Weights of a small GPT-style language model, trained from scratch on English Wikipedia: width 192, 5842 steps.
MLP neurons of a small language model. Each row is named by its layer, matrix (gate and up: input weights) and neuron, and shows model dimensions 0-191. Each number is 128 + 24 x the weight over its row's rms, rounded and kept within 0 to 255. Numbers have three digits each. A neuron's up and down rows have the sign that makes its largest values positive.
After each neuron's rows, "fires on" lists the tokens most often at its 100 highest values on Wikipedia text that the model never trained on. A number after a token or word is its count.

L2.gate208:111116120134094136126143152101082089133127178129130129090146137175194134102157132146131085097117118150127122090121120110096160109109147142106093100130137113128141102147164152111150139074135165100104108093096166165148131126118145142138085081133127122138130112142106123128119095101156135107117153178113118132166088132141117130123114152092145106139129147134103159136161157101118168094099123152096116096130130079130140122146065134181103118129124150167112125131125098137151125097135154167117097084133147110114143141126115132083099134125158176104096148088118146109114123124124113150
L2.up208:121120108124124137159158112079135118155128130098098128135149132150136158101163107087144122128132103119118117099128091117123146096107116118072113144149183112146162115136151130139133131124092172110097088092120149159161139110069115177117113113108122100144157127148161133116116153069094098113122164177140088119161106108139167107107112098112149140111132149159131151118111123129114147112108105159074102101159142095122135131127110151203107133115120135115089157122116113101157121071103123167104103113097123098102125112159153145105107145122149111100124146141145145144103141100100127131
fires on: "dr" 51, "Dr" 31, "thr" 8

L2.gate252:138152083129130170129113087165102129172116111164137095156124122112081126151147154133120104129157146124168124120167043088160135125149128138141151174140097163111165136113099114139086119122121101119132158147117135109086122148102141086122132106086163136115143106116128153144119077131144147111156109135144129111112132128134143120146147149087108117156120167096116147147103132146091118127125120160141102155175114106144148121117119101082137137096120119130128093116149100133101097096163157112114131132124130144135136123117145106112142107118150156128152046169093102179120127166107147110
L2.up252:147112131173113176167145114148189117132113121120150101125091130094068116104146156122154101118130112134118137115150089093147167088156126141095142125128137125127140102135111138140099115130117170104154111089138146137118153135140101099159090101086163150106082141135137150142108106116103079164153121140137142096128124155095115153123157126101136140129095186109128196119090135100116090143119098110133110149153137148112150151116148118101139136090148117119141093086137115129102114098141124131098078156084129094180121122140103094110135113100117167125115138151122157139116091121115141151
fires on: "(" 56, "=" 43

L2.gate264:165087118111123139157161070176143140141139137162130116157121141139136165143104128160095141134142146111110086133165116121158117099107117120118158132150106119137140161125194066118127137074149127140173141124107101129145112145103124102131141139140156111135106115139169113143111114084118144141136144111164157112099092149151120146124122124145136127076098146094138106154105135140110119084092106103106082118185096084126103124099135108135124110116108092121086144109152103161130126131086092129159065147124154119136168164124117137166137122147148157125114120112133133147140116162134172115
L2.up264:139095119137110116155151090198133166104128100154162117156110113141108161132115113147100169153141135087098091137176098119156126106103134112143168118170135151132140146163168091126142146116157104132170123123115108112156092141103122120143121126138174089145131123124155113172135136084123122130141140091141134126096114139162150133128119108117124105084101127117143105142074127156086091089101105080131111134182113114109128136126130086109136130103132135111076143101154080126109129118083077117154092133104134114162151149134095124151161155145124138110119123122123147139130098139123166106
fires on: "===" 39, "=" 34, "====" 9, "—" 7, "," 6

L2.gate331:119126134114115163141122094155046105119117123127122131121098109137129132153144112143109155124163164149145126098167113116153097120079112095119146149102157102121109167141147135105135156104134120146168086132116140148133162122140118156145134067126150148110134163095152120119151142121179127148164095167122114116161128142126139133143182135070092084138116170150149144089120126139118159083126138159096120096125146104120157148135125105135115078127148113162093129106126150139116136146117148135150104182133169124100098155143107147080129142152143091123146086081134147111131140122108110149
L2.up331:115117117138120129093129120144074126114122126137129153141103107139108101133187126125118132172164170153158098133128095128131114117111128125111138166110155117090124150086172090089107157115113137121166106139131150151154164114138101139115147113122155152115152150140147088153156186130174173117160142163139132127145128148124131127112174146079070099164118138125151135121145123142112147091113178147152118095127143129111142155173127131102159136110167143143146127143133124154106123120095126149183139166124137174117098166117130153072105155129152107138147111086160132126142130150096098104
fires on: "\n" 100

L2.gate12:130095139148204166129096103155134147149182133158108133142131129113136100113144115123091134136143133100112131073132131124147119135094097167135140143057094127119145128165126104150151146162162124120141112131116148149165173122158125151139151102123110134137143089102076165148117135110117102154133149124102111119150144169127158139097111133121116112178159069138135159139122130133105197171139145114129114140099116097156161113131092138138124145124153094140156122131139143152132127123172132091103119140138109119138116116094122142158134135114125132120185148087137189143141097109097159129
L2.up12:132121110115167141116143126153111115118143106125159113134122131142177149134151095102131150149128110111161145082156146098137117099133165139101128136116122155145153112144118117126111169113164138105160151134171119121133133127151086134143112150116132148166184103108161150094166124110138142124125148173094176136154134159137118129127097118098135071161117100153152113167166181126103152099134128093122124135132134113104133108084121073152124086122159105119142142138171113183115136149142173105095112097156134156111101072075108148134135149133123144104165144104123135144120079143107141106
fires on: "= " 23, "| " 21, ": " 17, "by " 15, "were " 10, "was " 5

L2.gate10:124143132127127086164145078174125132095142111130150152145143138118120087108132137130076102109099146149138162136149113161151107159104134126093131113120123102121127107150114158060120156124141168135146135162130158136107130120136127144139092157126095163122146104134118106114113140147117181092139150120165227146127108118169146164114127133105123129139099121132120132121140097120141141105169113155118154136092170168178135161168127124147082111158115103140142150158134131120132111076148139092123142133107133170108153089133132138130122165143142168131102121130144127170179098133122118143
L2.up10:108119141135114105113114080146141124147143095126148125109102177105101130113136175128155139114160183131114167107130162138115151124125138131115201107149167093157113135164114143123153135136162105163091143158139108112115125101137165134141119114115072175147164120140133119133123130102149129116130191105118089134100140108152151147138134114136138173125109133115165126148138120128110141121126088158141128098120129135144206135130150126099058136107120100144137147161131109182115123122122116094160119130104113118098097141137089101103116126126122151157126193149100160168157125114138115120
fires on: "sol" 35, "cer" 19, "| " 12, "pol" 11, "sec" 6, "comm" 6

L2.gate52:120124136103105102110115080150098131144152072092132155147148211097109128123125171168124094173104133195140111125141117094118152147109086139129125123168141126140134083141116143153113178069136134118109120176137079123100145118137110109122125105115088097127135146121088107124134155115103102165118148101095096132104119123123110159096143132127171082139168118135126122134170134112127132126127184152145148115105126118153136140129134077162151108136132103166109130153100148168138122124116148117145114131141118123121121111130160120144080132097148148127145094121107140092142176126131131134
L2.up52:152129150162159089128085124123111132136119113116136162142159166087107156095133105129098118106113121147115112089134128099133122131135111133079137140163148107142159134111131108128105187109152116169094091106071077116095128137086128140134165080110094142106166103145085116111134155135155131122098162132122119122131107109161092161130108130131156123125109147127135129133133098115149105154145160151103105145084145153188136147167151103110128150122123110178104151113120149149143104130128113155101098135156155121137101097070172149129137109094154158091142155115108122091134160117144134135
fires on: "comm" 32, "dec" 24, "| " 24, "Dec" 10, "Rec" 9

L2.gate229:099081175150129106141124155188105090149139097128139186136163129148132106169167168111154082144096147120102121153095128126103116110136173104116124113113110108087107140123140124110110130131104140132120119156169149154153176119102138115139108163140110170092106113135173129133111152123147096093107127148109151131088152161154110141093158139103100111154124091114118160100097145129147118098121164156151124082113114137120108166152127129082127128098149092097130128115090136120177156129093130128138085134100106103096134138116113142153150137128147101134160134159150106099123125100092131123
L2.up229:129116140148136081151129135148095080139151122120131105091141130108136129124162163102127143137091139135091123143144105126116113120101149075113165103100122142089099133139118136088125131117169145130171138125114163119175146106129133111154124061148145163126087092150128140150107142097144102109139106130151138110141138181136096126132139117083088124119114108151143200111088140145101147076125128100115111104104119125139132141178129138102117112111120090126136120099106140149143147121081151130161104131094130121103083112129112179112141115136135092167153121149170123133194142123111152098
fires on: "\n" 100

L2.gate303:153143153152148095165126177120068136107158159138129141122107112153144152128179116094141133149120146131119139094109133139134098144097150087106130100123110129108110116123181153138161112127112111103126119084139134153103145138115134153146141174088109152113118137146143122132146077150132117082157133146114156165114123144096131152147109105152164109152110137135124116147087129129113110160097124104146110174095158122119142119136138124150145179130117074113149142134185114098196160152131140157094146094136179082159125156128118098158136094122137117152119166143113105139105104146159112142
L2.up303:176124142129168108101125121107118173112103133130097127178113111151092154111152127100111139124147164116089135121119117103114148108108108131120134092128181137118111148124132126138124113163116104135115102072132132125127135096069141139132146149124129096061124121137137144090157128095108152111154103154107137132087158127079151159130146126142129101140124134153178135137116112101121167137097129166123185137092139119144124095140133117134132177130086120106123150136087146110153130110161141100144121164147131130167158187128088122154120152157138126106126186118088099092092105133155095138
fires on: "4 " 11, "7 " 10, "2 " 10, "6 " 9, "5 " 9, "1 " 8

L2.gate297:139092152143127101141134122139108134144119118160161084140122131162103164083109157120116178132149124121147116103181152172141111158111156045121116116199100125114152147154108118114115164073139098149162144145139169120132154158155130148132167170108151147102128113144102160147143141132114085135134116147148120148129106132142080120103107149120149130148072148105156117136085131083129094148107143166139093145123125114093138116121114129146132126146112121144104141134140086113109119142132114156126171158146103165108124147105154101113119146130161132155134186141129126114148139140097097120
L2.up297:183106153111132097143147155133116102098105142156129121148157125137101164088108106118147165167147121099132129070144131175099088121100154094094144143197154123117116148088144125076159146132148128142133111153140166146114137127136139162143139128128151136118201132118133194133140128094119116146136145132174124147126134115143081111110124127102160138161113120124156113137086140091135136141096111157150152129182145091119143104134107105119142139125099138105095166110119128152115137112125124153148155141139110167133121162136184131094118141165137105119100148146143110117140136131125072097
fires on: "\" " 28, "% " 18, "1 " 7, "^{" 6, "7 " 5, "W " 5

L2.gate100:136074116130131139129172146148097106100175111136148120112095126118125156125147139116114082157126109140162122118126077109136094139171116141157119129078135130116110098122169087129148111154188115094172158108141076110117128110149125142140149157114160141149144097147113148112122109070146106126107153108098072169113130129104128146111121102096104099166167121108160105100175176122114138121105134149137134139127118095064120116177098116158120120128152109151131107138147109136145156154142106112143135150131123105168093105109131119119117126124151137083153149088110108122123093110141138104
L2.up100:149116125126123156112168145124129097128149120139149134125089155095096151145154146120111098128133123148164111153105089096140137119157116156168097124087164134104122090134144119146150127154175147065156143114146060124126117120167147103097163146140144155136161087152099150127130100079152128124149143097097118126126147141105141120106138075119093094181154162129159107087158156116109148164106073166123127148171136118070110100127118107154132152125170126140143096133134130108164152132167107108133105171115137082142125130115110119115114132133144140120148110105110094116120119109123133128
fires on: "for " 27, "| " 26, "with " 22, "= " 16

L2.gate359:110125127128115100130128145142112116132113115105160141138106096163103148162108139118095138123084140125126117116125124110061152087097139162146101074133124134124101144115091144094133141099134108103141159138160122150152136143157112103110125150106149095130163146168117146138160130125123071138121116136151125125128125064109134096159115087171100133157172104109111161149164131124136125122171126152152174132125144175112125192119165116086134173108104106170138111138130050102116104121150137093159149134164121119154112117098140111128127152122141140155140111134142119134105120155179147107
L2.up359:105115151121105127117125119130131106113118151114121102108130142157092113135097132075172103134126125140128141112149145083144159121153124127071098102141122109099167119121100158101161090096143175115076149129129154118119139093154125142121138120145123148127081139138129131127169101176143116120127124126091140106133153126120126131163132147084139083135155158090120136185154143114133116096133156123150164150106156134148081118107139088129195098137138100178139129112133092125102125151121091130160126118136109151198113158111089096119102115111103115069140131124165109097116112160135137127
fires on: "F" 95

L2.gate169:171108123141176170116144171114122171151127163096137150090125133151118113131138153075116115139120144079126102168088160142147088125121134147082122146194121144105099140127162137145140143139147093166156137149092124119123153138119142117117147122118123121124128111138105160100148114107106096163152124129140137179164120123124079107130108156131102143117088094165097122184144103115120116138134155100110077137128089099119136142084133130114104100166112151127137113093168080120155136138104156118130139139169090099125158129100158127139111112112102131118112104124105164111138104118169107112
L2.up169:164136115155168179123160108118128151160159134113158155081131132148142118134118094106107136121120132085127094147131162148146110097116135131080130136176143139114109142111171114147155155128131075153150165155105148119129164137111113136138133119183123116145157137102104137096155124135144111162136164158121134189194133144146083114109108165086122126137130092170100087167124131111125123123149118124077107162138109107124140127101110126133101101157145129113117134129153061110148151132118135140143148135150085112142137167124125123150114164098119159114126130133108179146144120114169091113
fires on: "att" 55, "by" 21, "Gl" 17

L2.gate26:099141158157133090125144121160083152156175168098136134097144140143204147156100119114116113163108148107140131112091124085122110143133118116126120098125140171149121100107127115114107122109117110146105121148115111127128138138141135097125137110112124147134140150157172134083126124138089133125113081116089119130117135112177134164109129123144070141123156070077115157144128148142160050161106140155159147127103085139141141141117119120126118090126105120173144134158149123113114113118115139166123096087116111100127143152133106114140115116090133142154111110099104145127135133161095109054
L2.up26:139159131142136102120154113173137124131117137140162129148164084145141135112127110099126100112088151156127128150066148078140130103142076136131124082137147097163113125137113101134128137087148143115118090132129152119129143137126135077097149143146165118187146106158140125089163136120110089109176112158101134136141088130175107147116121118135138130129187140100108094116132144139162121099130120127136102096103117090152103143159090122164089140127141134157141092120082108116150135129125088200169128117139105126113116108093133144146094110124131144166109112134138122100108134190124120141
fires on: "cont" 35, "ou" 26, "\n" 17, "IS" 7, "September " 4

L2.gate179:118123152159147135095138149139101139141102134142126126100119102112127158116131106160144112138161131096115123078141130160115131128080182157132130140128103131147134111117107146061133160119127164087113099107094195151130137127112133155118101141128099118114102151125133094129121137086121112167131111161126126108148101105121125149127160096119112133129119171106120156073123117098127124171138127113133107150137151129161130165100129078186149122148172142111093160143161119132109097128116095113102106146153149094145089106155118114141116155094161116130166168141147139157149138088173138066
L2.up179:163144115176150138093141123120109141147121114099132150092114112129092112131115094179168101122153138118086125136175144106122174107105162111102173124124139124114086127140140133145154088140131125116130128073080160150160134131129100133077093158128096113105109128100142148148115101103146110136101139161149147134145110098131085117085113126117126131104097154111150103119139119112118134187108075120121147099146146110164136155125101120142123139147054134154128110092165111077105099101079124133126139132116116115167109139148139129144103137108104098115140115122167099175147150133124130155
fires on: "Rev" 18, "Dr" 13, "atic " 11, "Jos" 11, "ate " 7, "ist " 7